Weights of a small GPT-style language model, trained from scratch on English Wikipedia.
Size: width 448, 5 heads of 64, MLP 1344 squared ReLU, vocabulary 8192, 26.9M parameters.
Architecture: rotary positions, no biases in attention or MLP, untied embeddings, normalized queries and keys, capped logits.
Training: a variant of Adam for these matrices, 417M tokens, 6370 steps.
MLP neurons of a small language model. Each row is named by its layer, matrix (up: input weights) and neuron, and shows model dimensions 96-191. Each number is 128 + 24 x the weight over its row's rms, rounded and kept within 0 to 255.
After each neuron's rows, "fires on" lists the tokens most often at its 100 highest values on Wikipedia text that the model never trained on.

L5.up435 [126 168 132 101 137 117 129 154  85 138 132 146 112 109 101 125 117 168 130 138 121 135 116 109 138  96 109 120 122 109 121 178 112 165 132 104 123 124 125 146 129 153 103 150 150 138 142 131 119 153 119 143  98 151 108 122 135 122 126 137 118 120 106 138 106 124 148 136 120 118 159 173  96 137  78 110 163 105 143 101 118  90 146  99  51 169 132 129 146 140  76 105  96 133 106 153]
fires on: ",", " and", "end"

L8.up533 [123 144 135 101 129 125  95 129 141  54 145 147 102 152 135 135 111 132 168 100 107 164  98 146 119 130 139 117  77 119 100 107  77 149 133 115 161 154 124 125 133 129 127 113 108 109 114 130 110 123 141 113 151 149 171 124 120 123 126 126 141 169 118 147 141 112 144 124 148 124 120 121 145 159 137 131 157 117 142 116 142  58 129 101 126 115 104 137 127 119 138 114 183 155 159 146]
fires on: " ", "8", "1", "5", "6", "0"

L8.up692 [124 148  71 153 160 119 122 170  92 106 164 128 107 118 144 139 141 132 110 160 130 139 104 134 111 160 156 114 153 135 143 131 143 127 154 109  91 143 110 112 142 108  97 140 126 125  99  92 108 109 116  99  85 100 126 132 133 160 134 109 125 149 118 156 161 141  99 115 107 125 144 149 161 158 113 100 152 128 125 120 147 120 151 104  85 147 134 143 138 168 124  97 100  92 129 135]
fires on: ",", " ", "0", "1", "5"

L8.up193 [112  94 126 161 104 163 121 104  79 136 157 110 119 109 111 130 132 151 130 127 132 157 114 101 142 105 143 140 127 106 142 153  99 127 174  54 128 161  88 110 121 132 131 125 147 123 164  98 122 150 162 116 125 198 106 113 100  97 151 161 147 122 116 125  97 146 115  93 138 136 115 136 128  96 125 106 106  91 125  72 135 123 127 127 137 162 107 142 133  97 107 133 125  91  99 122]
fires on: "|", "',", ";", ":", "-", " •"

L3.up103 [150 103 136 104 122 103 134 107 134 126 119 124 131 105 138 115 139 145 139 161 126 141  97 126 155 118 151 134 109 129 124 150 138 148 158 145 157 154 139 120 172 169 119 133 109 125 175  91 143 100 142 146 173 120 157 117 136 151 121 136 115 129  94 140 100 113 157 112 106 139 127 116 158 173  89 120 142 112 162 110 157 132 177 134 117 139 104 154 143 143 131 156 121 128 146 127]
fires on: ";", ".", "i", "zi"

L7.up1205 [177 108  92 148 135 132  98 114 103  77 140 152 143 123 144 111 127  97 154 108 108 139  95 122 120 161 108 139  81 116 109 116 120 130 161 150 126 128 112 127 143 136 100 108 102 103 146 140 140 139 140  90 118 158 128 126 110 111 133  84 126 104 109 127 145 154 160 113 102 132 185 117 145 122 140 109 138 140 125 163 113  81 128 144 134 101 142 146 132 131 105 118 167 158 122 143]
fires on: "1", "0", "2", "ae", " \""

L5.up226 [156 106 132 137 127 143 148 172 148  82 166 158 146 113 120 123 152 154 153 116 104 136 144  87 132 121 120 101 148 140 124 143 132  92 136 113 108 144 169 110 114 108  72 149 142 105 142 124 126 152 132 138 173 110 130 118  95  79 171 155  99 117 120 121 144 125 135  72 145 131 147 164 151 134 144 113 162 115 172 129 111 108 109 107 150 139 122 168 102 129 131 139 109 117 129 147]
fires on: "-", "In", "1", "6", "°E"

L8.up1067 [162  77 109 126 106 131 167  97 105 119 151 167 112 119 165 100  76 156 149 134  98 131 169  88 121 114 170 135 168 139 131 138 121 121 153 158 126 101 100  96 135 129 118 147 116 146 134  83 125 144 124 141 110 134 125 112 108 148 101 165 107  90  71 119 129 135 106 102 130 162 102 101 126 155 139 111  97  91 152 131 106 134 102 139 117 111 113  93 147  85  81 137 140 114  98 133]
fires on: " that", ".", ",", " and"

L5.up437 [127 141  84 125 144 129 137 118  90  79 155 135 119 120 111 148 115 110 121 177  61 157 100  83 108 121 138 114 136 146 105 158 120 111 131 108 136 146  86 150 129 129 110 167 123 151 112 161 164 131 115 106 136  95 161 141 137  94 114 115 127 124 107 112 166 135 103  93 128 105 142 108 153 151  92  88 153 127  87 135 130 135 120  91  98 129 113 145 170 153 140  90 123 138 100 148]
fires on: "0"

L3.up687 [146  92 125 114 101 141  96 121 140 155 131 160 154  94 127 103 157 160 137 129 102 138 121 141 162 142 124 110 164 171 138 162 132 104 164  69 166 166 134 143 162 104  91 129 124 111 169 151 164 167 172 151 140 157 120 135  90 138 105 126 125 162 146 154 114 164 118 124 137 188 151 141 112 179 100  94 124 154 134  97 138 123  88 142 162 180 140 115 135 129 109 145 144 177 123 109]
fires on: ".", " Ireland"

L3.up92 [140 110 128  90 126 126  82  96  85  81 122 162 128 127 126 110 125 142 103 153 119 147 135  98 141 115 135 145 120 107 118 159 141 138 160  87 155 158 128 102 145 150  75 143 126 108 182 125 117 114 175 130 102 160 160  89 154 176 117 135  94 127 114 117 111 166 127 157 116 166 100 130 129 151 117  75 119  92 157 111 127 134 158 106 123 131 111 121 142 110 106 156 121 171  91 102]
fires on: ".", "E", "O", "I", "L", "B"

L8.up1256 [157 173 107 153 148 135 112 126 123 143 111 173 146 145 146 128 142 150  80 189 129 116  80 133 149 132 112 126 140 112 124 114 122  94 138 132 148 131 124 165 183  53  92 131 109  98 171 166 154 115 154 138 135 107 123 108 129 111 106 134  79 157 136 172 140 147 119  98 147 125 128 124 109 133 122 140 147  96 137 149 112  91 144 152 150 150  86 138 112 138 120  85 110 173 129 115]
fires on: "0", "3", "2", " m", "4", "1"

L8.up290 [114 120 131 121 156 115 111 134 104 143 116 130 113 130 135 157 155 120 129 182 120 110 100 110 154 174 141 162 142 149 160 169 140 120 133 126  86 165 120 147 145  73 111 145 118 148 140 150 108 105 125 134 133 128 157 121 135 116 106 130 127 166 145 130 181 116 131 133  91 104 140 144 153  88 126 147 139 165 147 109 110 114 182 116 130 110 140 131 142 143  93  99  95 183 114 141]
fires on: " ", " $", "2", "1"

L8.up131 [143 147 104 107 129 119 117 124 124 107  92 112 174 176  97 176 162 134 161 128 122 114 101 116 133  95  78 136 146 113 126 103  96 133 106 139  69 139 149 141 144 122  80 158  83  93 113 156 147 137 124 146  84 103 108 131 137  98 110 131 105 117 135 158 134 156 141 100 107 127 108 187 135 122 124 154 128 118 143 103  42 124 157 156 112 153  69 129 104 152 112 122 113 158 112 145]
fires on: "5", "4", "3", "9", "1", " "

L7.up159 [107 159  94 139  98 145 146 178 122 130 128 108  93 139 127 176 157 134  95 123 110 163 145 135 112 130 132 162 145 100 103 102 121 140 134  66 147 152 106 143 156 138 139 135  86 144 115 165 115 113 127 109 146 134 127  88 152 113 167 103 131  83 139 119 134 164 191 147 146 129 167 116 147 145 109 148  81 130 137 143 129 106 105  91 125 121 125 179 110 138 120  99  72 138 130 115]
fires on: " on", " August", "day", " of", " November"

L3.up477 [139 103 108 120 129 139 109 161 156 102 130 128 148 143 121 113 135 128 126 157 152  99 113  95 157 122  77 162 141 135 128 115  97 147 134 135  90 154 124 139 137 112 152 120 161 112  95 127 166 175 113 149 140  95 124 143 138 132  85 115  83 125 192 155 103 164 145 117 112 106 146 148 114  99 145 130 126 132 111 104 146 154 127  99  97 126 107 110  92 154 119 138 139 103 153 150]
fires on: "1", "-", "2", "6", "8", "9"

L8.up38 [170 128  79 148  92 159 142 164 142  87 108 151 140  82  96 121  88 137 116 146 132 118  93 115 174 100 120 113 123 143  95 137 153 175 133 111 161 113 134 139 156 159 112 121  99 110 155 126 159 165 185 111 156 125  89 122 103 101 132 120 149 135 132  98 120 163 164 148 127 169 118 159 145 154 149 131 192 116 155 134 148 109 150 119 122 106 107 125 129 121  97 117  91 152 145 129]
fires on: " the", " of"

L5.up363 [177 124 121 131 156 125 121 119 129  81 126 116 117 136 115  74 119 133 138 157 172  82  96  96 117 128  66 166 165 117 117 146 141 142 152 164  82 156 127 137 151 134 129 100 186 105 144 108 153 107 125 149  92 120 119 156 162 113 127 137  73 124 108 161 138 118 113 142 137 120 131 104 169 131 110 101 127 130 130  91 155 148 132 158 114 116 151 129  92 114 123 124 120  62 112 147]
fires on: "2", "1", "8", "4", "3"

L7.up186 [138  94 124 101 152 134 147 132 143 119 108 140 120 103 133 144 126 145 110 139 109 106 154 146 113 133  95 121 122 143 130 112 137 125 164  87 155 134  96 158 137 138 149 105 138 120 156 147 153 128 196 141  94 146  96 121  66 137 150 116  94 169 151 158 116 115 118  98 151 150 148 130 116 102 113 142 161  83 135 157 127  84  87 135 117 138 127 139 128 118  59 146 132 144 130 126]
fires on: " C", " S", " P", " D", " V"

L8.up1034 [119 113 113 121 112 134 120 172 164 118 174 117 128 140 197 125  70 121 108 118  91 121 171 117 111 157 144 144 107 138 136 129 131  83 115 116  91 127 147 102 120  76 120 186 129 143 137 125 116 113 120  64 108 184 118 156 106 123 116  98  99 130 103 135  78 139 123  78 147 147 148 122 154 135 149 116 121 111 128 132 121 116 139 102 146 101 162 144 113 122  98 129 123 151  92 134]
fires on: "."

L5.up978 [137 147 125 114 117 121 126 128 139 128 118 106 103 143 121 123 136 126 127 128 128 123 135 159 138 121 115  89  85 138 141  90 110 101 142  90 135 170  79 145 155 102 106 131 153 170 161 122 154 109 154  77 121  78 150 130 126 111 104 180  73 126  95  99  89 102 151  92 140 158 170 144 144 140 113 146 125 135 109 161 137 126  91 116  82 143  83 118 108 143 124 101 123 150 143 126]
fires on: "on", "is", "c", "our", "an", "f"

L5.up1334 [148 130 142 135 130 144  88 163 113 120 131 142 122  90 159 164  96  96 131 115 132 131 126 121 130  87 107  96 150 121 138  94 122 116 115  86 137 152  95 143 142  82 145 175 170 143 128 157 142 107 180 106 111  74 146 124 138 133 132 107  70 138  79 100 100 160 178  76 161 163 170 113 143 155 125  95 123 135 118 142 110  91 133 106 125 125 119 100 122  94 115  89 120 107 124 136]
fires on: "er", "in", "is", "our", "ir", "ur"

L7.up531 [156 118 104 118 129 149 102 138  99 130 162 131 144 115 159 150 124  91 145 141 104 111 128 145 140 138  89 157 149 112 121 163 152 121 198  99 103 142 131 115 157 155 124 127 147 129 129 143 155 160 152 103 148 150 169  95 101 103 146 168 137 109  99 105 125 143 146 104 151 129 142 143 123  70 150 129 113  71 119 150 113  95 142 144 127 164 120 151  95 108  85 156 101 148 118 108]
fires on: ":", ".", " Title", " Year", " hold", ";"

L7.up773 [146 127  82 159  77 125 106 108 169 147 168 146 118  81 117 179 146 102 149 128 142 142 130 127 129 111 134  99 161  89 114 104 130 106 159 131 113 155 164 113 104 111 108 149 108 148 133 145 112 139 122 124 150 141 101 145 128  93 138 165 124 127 143 136 155 126 165 116 122 151 149 120 134 127 184 140 105  99 155  82 101 133 142 150 125 143 104 180 110  85 156 132 135 147 139 171]
fires on: "1", "S", "3", "-", "|", "}"

L7.up823 [132 107 159 135 145 109 138 163 131 157 120 100 121 121 108 133 173  92 135 166 157  91 118 135 159 137  77 125 110 120 115 112 166 116 174 108 108 147 145 111 124 175 155 138 105  92 162 138 116 119 141 137 144 109 123 135 152 126 140 118  90 153 152 145 115 117 141 122 142 112 151 129 112 133 124 126 138 106 136 108 185 100 155 155 155 162 150 100 107 147 131 132  95 130 144  97]
fires on: " ", "1", "9", "\n", ";"

L8.up778 [114  89 128 117 111 149 138 172 144  84 126 164 120 111 150 185  72  92 102 142 112  87 138 104 146 153 125 146 102 109  92 119 133 107 136 115 117 127 151 139 145  58 122 125 125 149 127 149 124 183 118 141 111 140 161 113 133 172 118 108  94 115 137 150 115 125 136 100 129 128 125 132 108 126 156 145 143 135 122 131  80 150 104 115 144 116 107 152 129 123 114 139 114 158  92 166]
fires on: ".", " States", " US", ")", ".S"

L8.up122 [145 131 110 110 150 137 111 129 130 118 107 107 117 156 123 137 105 128 152 143 151 166  80 159 122 114 139 143 113 137 110 123 135  94  86  71  71 164 116 138 129  82 106  90 116 133 181 109  94 105 145 128 144 147 177 126 144 146 125 141 103 139 155 129 137 105 162 107 107 107 132 129 146 140 121 138 147 120 171 154 114 137 152 138 170  98 133 135  92 150 110  91 102 175 133 123]
fires on: "1", "2", "3", "8", "0", " G"

L3.up486 [137 148 130 134  93 165 129 179 150 138 123 113 165 146 148 166 114 138 132 106 117 136 107 147 163 112 122  94 162 127 136 112 114 164 116 106 150 174 104 110 170 144 138 134 133 117  93 153  82 119 164 143 179 126 124 105  60 139 109 120 130  78  99 118 149 142 137 134 111 139 153 148 120 160 113 139  87 124 106 144 179 133 128  75 125 149  68 163 125  94 139 153 166  84 162 167]
fires on: "%", " No", " Sir"

L8.up707 [134 113 112 160  96 157 120 145 150  94 155 103 149 109  95 167 122 117 131 127 104 108 152 134 119  73 161 134 143 114 124 107 147 143 127 153 136 123 130 130 168  86 150 153 160 132 125 116 136 118 143 140 113 112  72 150 144 117 143 152  90  87  97 129 146 123 166 102 103 157  85 169 163 180 132  97 135 131 107 130  97 167 121 103  97 130  89 111 111 112 142  95 141 118 125 130]
fires on: " C", " c", "C", " P"

L7.up1044 [140 148  81 124 121 139 123 167 123  86 134 115 104 106 135 149 122 122 107 137 123 134 147  96 126 133  74 103  93 102 120 133  83 107 135 120 100 133 116 123 133 123 136 167 146 139 179 122 176 153 171 138 135 122 108 147 129 129 123 100 172 144  78 111  91 145 174 104 127 120 133 123 102 111  99 141 151  91 159 110 136 121 140 104 120 127  99 133 111  94 143  92 117 138 103 117]
fires on: "7", "6", "5", "9", "1", "3"

L5.up297 [121 100 144 152 107 108  96 185 130  90 157 147 114 115 129 138 109 126 117 117 122 133 135 150 105 126 133 122 135 137 144 104 112 130 162 113 140 164 139 157 125 124 146 144 144 129 113 139 167 145 173 101 128 139 102  98 119 120 165 136  89 141 122 120 131 141 133 111 143 134 142 121 134 115 144  75 148 115 104 142 112  91 107 106 143 109 150 166 115 118  83 116 113 126 153 133]
fires on: "is", "w", "ed", "s", "ph", "c"

L7.up1155 [156 184 128 113 121 132 114 124 128  92 174 175  90 111 109 117 124 106 122 164  90 119  96  87 173 126 103 155 142 134 123 134 149 115  78 119 100 127 111 132 138 147  87 142 171 133 154 128  83 117 111 139 126 119 140 118 123 137  68 117 124 173 130 157 131 133  99 155 125 149 111 159 165 133 112 112 105 109  87 116  87 123 153  95 115 106 105 126 119 134 121 120 121 131 103 142]
fires on: " for", ",", " it", " in"

L8.up1053 [106 114 129 115 157 143 123 119 145 140  97 117 137 148 106 143 126 144 149 148  94 113  90 128 131 150 146 103  98 132 114 138 169  79 121  67  85 152 132 132 120 108 110 127 156 136 161  86 142 103 114 136 136 167 139 153 126 135  92 118 156 120  67 131 114 110 132 120 118 141 150 126 136 139  95 105 134 121 107 127 132  90 123 136 105 161 149 130 138 147 165 124 124 151 128 184]
fires on: ".", "0", "1", " cons"

L3.up211 [132 123  74 148 172 114  88 133 110  96 170 125 142 121 148 142  95 111 156 149  89 164 100 125 121 105 123 153 111 101 120 127 121  71 127 103 107 149 127  98 141 125  85 172 116 175 124 132 148 131 120 120 130 132 172 151 108 116 133 100 109 155  91 174 154 129 139  95 152  99 134 169 159 131  86 127  90  72 141 120  95 152 114  78  97  93 100 126 127 120 105  98 105 118 101 164]
fires on: "0", "4", "1"

L3.up741 [162  74 134 130 111 178 125 104 128 106 113 134 114 112 157 131 148 124 127 138 113  79 106 128 122  82 113 130 134 120 111 113 171 133 140  98 125 131 145 118 161 122 123 117 145 115 135  79 129 107 133 155 153 141 115 121 134 115 140 134  98 156 126 192 118 135 122 135 113 114 107 107 169 111 108  80 143 113 141 139 141 105 162 134  76 112 123 145 130 148 152 151 126 112 113 157]
fires on: " ", "-", "2", "7", "9", "3"

L8.up892 [122 111 132 109 128 126 133 116 105 114 155 158 107 109 134 147 139 150 126 138 126 128 156  84 122 105 145 115 133 130  99 155 102 125 162 118 100 119  92 134 113  94  80 180 123 115 130 106 119 105 109 167 130 115 155 127 136 128  89 171 119  94  79 138  96 152 160  93 142 101 140 121 138 126  87  91 150 114 142 155 126 122 150 140 114 154 136 132 134  97  89  96 124 146 152 115]
fires on: " and", " but"

L7.up252 [151 171 121 135 111 136 100 158 132 139 129 131 150 125 108 125 125 137  98 183 143 113 142 113 192 135 167 134 140 154  85 168 135  77 160  99 154 145 138 132 139 191 113 120  99 171 168 170 139 149 121  89 159 126 124  92  97 155 117  97 136 121 143 117  85 151 154 108 146  95 103 160 134 110 146  96 130 106 142 149 135  56  93 129 139 136 127 128 121 110 125 110 148  88 168 100]
fires on: " |", "3", "2", "4", "1"

L3.up400 [121 106  92 123 109 180 105 166 144 143 148 140 153 126 126 136 131 157 119 134 122 119 119 119 122 128 124 123 142  97 113  94 107 121 119 171 101 124 117 143 130 102 166 127 166 120 102  88 120 118 131 125 101 105 137 102 131 101 153 129 128  93 158  89 103 163 156 131 133 101 139 126 158 113  96 135 132  96 192 148 110  88 169 136 113 136 125 101 112  99 121  99 157 105 135 143]
fires on: " (", "V", "M", "C", "m"

L5.up666 [101 136 103 153  85 175 133 128 110 102 114 153 121 124 147 134 141 150 102 142 112 163 174 135 127 110 154 105 156 141  93 116 109 105 123 132 136 112 138 145 172 145  97 152 119 157 145 132 138 137 113 109 132 113 120 118  94 132 141 138 112 158 116 128  73 137 142 142 133 130 155 135 135 105  96 132 132 102 146 159 109  77 116  94 127 105 134 147  96 121 114 108 124 104 112 145]
fires on: " to", " on", " of", "s", " out", "ing"

L7.up1070 [173 152 155 110  92 223 134 118 110 131 131  96 116 124 164  95 132 150  98 120  97 138 162 125 151 132 137  88 138 127  97 118 109 117 109 120 142 149 104 149 119 114 164 175 127 140 127 137 162 115 160 158 119 112 107 147  97 133  88 113 121 148 135 136 117 175 124  97 125 119 143 170 144 138 125 144 114 115 108 174 141 140  70 106 111 151  91 120 148 139 114 128 113 123 130 152]
fires on: "6", "5", "9", "4", "8"

L7.up997 [ 92 125 111 121 116 111  94 175 114 106 120 129 144 144  98 106 121 112 110 141 147 155 151 138 136 155 123 113 111  68 171 111 144  91 121 135 103 128 138 148 137  89 117 124 144 110  93 112 123 113 132 112 119 155 160 141 133 103 162 136 115 127 144 114 128 139 164 145 113 147 152 134 157 122 131 154  93 157 154 119  95 135 173 119 137 143 123 122  86 106 113 111 128 184 154 177]
fires on: " (", "M", "S", "P", "D"

L5.up1003 [130 117  75 149 124 137 131 120 111 133 123 129 140 123 147 117 131 106 119 153  94 116 125 127 117 139 150 123 143 141 108 114 133 107 133  69 121 145 136 147 133 120  90 163 131 146 127 160 146 105 130 111 127 117  85 128 112 142 126 140 125 106  84 123 128 134 134  60 152 101 121 113 119 166 123 100 165 124 112 133 153 118  93  93 110 157  86 132 119 176 128  76 113 107  66 102]
fires on: "0"

L7.up359 [133 126 129 135 126  99 122 160 129  97 105 179 166 126 132 136  91 108 124 159 103 113 115 103  92 156 118 106 120 122  91 131 134 116 146 144 118 128 105 146 131 125 124 173 125 136 152 127 138 159 130 105 144 117  81 110 171  88 151 115  82 104 125  78 116 154 149 133 122 189 145 118 118 156 131 124 133 129 148 163  79  77  93 131 128  86 117 163 152 126  93  76 119 128 141 148]
fires on: "0", " her", " the", " to", " "

L5.up1201 [141 118 164 111 107 176 102 155 147 128 145 104 160 105 108 138 136 101 127 128 116 149 116 133  98 146 111 120 187 104 151 118 110 151 151  95 108 173 136 157 108 149 164 126 159 119 107 104 167 116 147 111 101 137 144 169 139 110 176 138  79 126 136 154 127 121 175 119 115 131 179 107 127 142 172  94 175 143 138 138 105 134  66 103 114 142  97 128 162 142 141 164 120 163 115 176]
fires on: "c", "p", "ph", " l"

L5.up285 [129  83 111 155 102 141  84 132 157 130 158 170 145 134  65 107 131 114 120  99 136 157 144 121 127 116 131 118 115  97 151 148 143 120 113 115 108 202 146 148 131 144 160 111 150 138 176  88 117 143 162  83 131 131 124 123 105 130 122 152 104 136 141 106 147 106 147 132 154 165 133 163 165 101 128 123 141 121 141  82  92 139  96 140 105 143 143 179 112  73 162 127 143 101 144 149]
fires on: "2", "-", "C", "_{", "U", "1"

L3.up253 [137 130 101 164 123  82  93 159 106  68 111 154 111 145 126 111  91 100 124 172  88 162 115 124  91 160 138 159 100 143 150 123  86 154 114 135  99 166 119 126 140 143 122 159 107  93 119 139 148 123 155 141 123 119 102 152 103 117 130 128 103 139 134 136 124 165 125 107 161 143 112 154 149 111 120 139 117 138 133 106  56 149 150 139 114 151 115 105 118 132 105  94 131 107 111 102]
fires on: " of", " ", " on", ":", "9", "_{"

L7.up369 [159 135  93  88 118 151 156 128 106 118 130 101  99 144 148 119 149 153 141 151 152 111 121 111 177 141 115 131 192 127 117 129 130 130 126 117  78 174 158 137 135 133 143 102 109 132 114 137 138 100 112  94 139 116 129 120 115 124 112 117  97 138 127 143 149 142 121 123 100  92 143 159 168  97 130  93 115 150 158 153 148 124 161  86  94 176 109 119 128 123  64  93  83 172 112 134]
fires on: "0", " ", "9", "2", "1"

L5.up409 [152  83  95 114 101 143 115 124 124 152  89 139 105 107  77 141 155 173  97 113 149 107 128  88 132 127 131 126 123 132 126 156 104 101 149  87 118 145 147 159 142 130  82 130  93 149 113 161 129 144 140 136 132 134 119 121  83  89 139 130 125  89 143 148 113 109 157  95 127 140 149 182 128 133 134  98 135 137 133 104 124 125 133 113 117 145 120 135 112 134 143 122 152 144 141 143]
fires on: ".", "-", "0", "9"

L7.up27 [128 123 142 152 146 144 126 159  95 138 130 120 108 145 165 151 161 130 119 151 149 134 108 121 112 101  81 123 103  92 130 139 173 112 143  90 104 169  86 136 131  87 101 146 155  80 142 161 121 128 174  96 119 112 125 109 145 110 153 109 116 149  96  89 138 111 109  78 106 107 125 114 173 103 130 159 131  69 106 145 140 147 152 135 145 113 117 120 100  94  89 135  95 162 105 101]
fires on: "-", ".", " Am", " am", " died", " hold"

L3.up1164 [136 143 109 107 120 144 120 158  75 131 155 109 124 138 127  91 145 112 108 138 121 118 109 113 172 132  94  94 162 128  83 180 132 151 144 118 127 172 121 137 120 158 122 101  71 131 181 132 112 137 142 149 154 135 104 109 124 123 113 109 116 152  86 112 102 102 126  95 135 113 131 107 110  86 110 163 132 101 144 108 150 123 109 113 130 109 141 129 111 134 121 169  86 126 165 101]
fires on: " ", "|", " |", "1", " was"

L8.up289 [143 111 115 131 118 131 123 133  89 133 143 161 101  97 106 127 123 129 111 147  87 132 122  95 120 123 174 101 130 128 104 137 151  85 171 101 130 147 119 117 160 142 149 170 136 140 131 134 151 141 143 107 142 129 139 115 144  98 149  72 111 105 117 145  88 134 131 111 125  91 112 134 114 146 135  73 152  75  99 132 172 126 130 103  85 138 138 107 129 166 120 105 104 134  95 128]
fires on: "0", " World", "5", " for"

L8.up1076 [141 108 127 137 121 136  95 123 138 103 210 159 121 135 133  98 124 133 114 113  79  99  98 129 124  99 122 126 114 153 138 108 145 136 112  83 104 158 154 151 108 180 149 149 106 152 115 119 120 162 104  93 141  88 115 117 133 168 122 123 131 158 100 108 148 114 107 125 149 111 150 154 115 126 135 137 118 139 138 145 146 112 112 121 108 110  43 130 128 142 118 120 193 108 155 120]
fires on: "1", "3", "2", "7", "5", "4"

L7.up262 [ 82 121  90 153 136 150 122 115 155 156 180 129 131 127 120 141 151 118 133 159 120  94 104 119 140 140 120 124 110 138 117 122 152 117 149 125 109 169 116 130 126 152 120 146 136 127 119 186 139 124 103 164 169 129 151 118 131 126 142 128 116 138  80 147 130  64 121 112 128  94 117 103 134 153 142 137 122 105  94  99 139  91  97 147  91 154  96 150 132 114 143 112 148 158 159 169]
fires on: "1", " ", " (", "–", "0"

L8.up1289 [180 104  99  97  94 172 113 154 135 109 103 158 162 135 180 141 139 126 102 145 118 150 156  97 110  98 138  96 150 122  90 132 125  98 112 152  93 123 130  90 142 148 151 161 146 169 119 134 149 128 132 154  82 133 125 145 123  88 145  59  75 126 123 142  96 120 145  84  93 137 112 147  94 181  97 104 151 126  96 119 124  91 117  88 129  82 100 105 129 116 110  86  98 132 105 124]
fires on: "4", "8", "5", "9", "2", "3"

L8.up576 [123 151 112 140 156 134  76 118 112  97 125 174 109 102 142 164 121 118 130 108 114  85 111 113  95 122  85  99 121 154 138 113 103  98 118 136 120 147 154 129 133 137 132 162 128 143 114 140  88 142 140  75 141 139 144 160  74 130 144  84 131 162  94  98  87 136 130 110 131 117 135 133 118 137 125 116 128 131 137 145 129  65 164 128 124 128 105 152 115 110 121  76 164 126 122 138]
fires on: "2", "3", " a", "5", " d", " the"

L5.up187 [167  62  83 142 108  94  97 143 111  97 120 151 151 158 145 132 118  94 154 148 130  91 139 154 148 158 107 116 146 136 124 120 119  81 129 125  95 162 142 113 161 131 119 118 135 133 134 150 108 153 132 125 124 154 154 125 114 127 118 114 126  81 140 159 121 129 160 129 132 117 140 149 113 132 146 117 112 121 109 159  81 113 126  69  91 182 102 152  79 109 144 131 131 118 169 115]
fires on: " P", ":", ";", " |", " by"

L7.up1085 [105 145  95 108 125 144 106 137 123  77 127 148 104 110 156 175 124 166  91 195 146 128  97 114 160 114 149 136 156 117 135 169 108 137  98 135  93 138 108 148 212  93  99 117 176 115 125 142  94  76 117 114 118 117 123 106 144 118 125 135 106 147 137 133  74 154 130 103 155 122 113 141 176 155 125 110 136  93 152 146 102 129 138 104 126 135 124 133 150 121 115 115 121 116 109 133]
fires on: " in", ",", " on", " near"

L7.up1101 [137  96 109 140 123 215  93 141 141  79 114 106 121 121 163 163 141 154 110 127 139 114 163 142 136 104 116 121 153 142 113 105 116 112 108 126 105 136 145 187 122 110 137 137 146 163 150 135 150 142 139 164  89 109  96 151  67 119 141  91 123 156 166 141 129 126 151  64 126 150 164 177  98 113  57 108 140 117 124 158 124  94  91 128 154 132 139 143 130 122 133 120 174 125 151 103]
fires on: " c", " C", "9"

L5.up833 [137 154  89 125 163 104 146 127  96 122 135 131 102 115 146 156 110 109 127 178  80 143 102 125 103 118 172  76 131 111 100 128 178  90 157  97 117 147 116 144 129 136  42 160 114 101 153 137 115 151 148 143 130 145 160 101 119 143 135 105 112 143 104 135 132 122 129 104 132 124 138 164 172 140 160 143 143  84 105 141 137 148  91 101 103 122  85 141 104 180 133 116 106  92  82 171]
fires on: "0", " million", ".", ","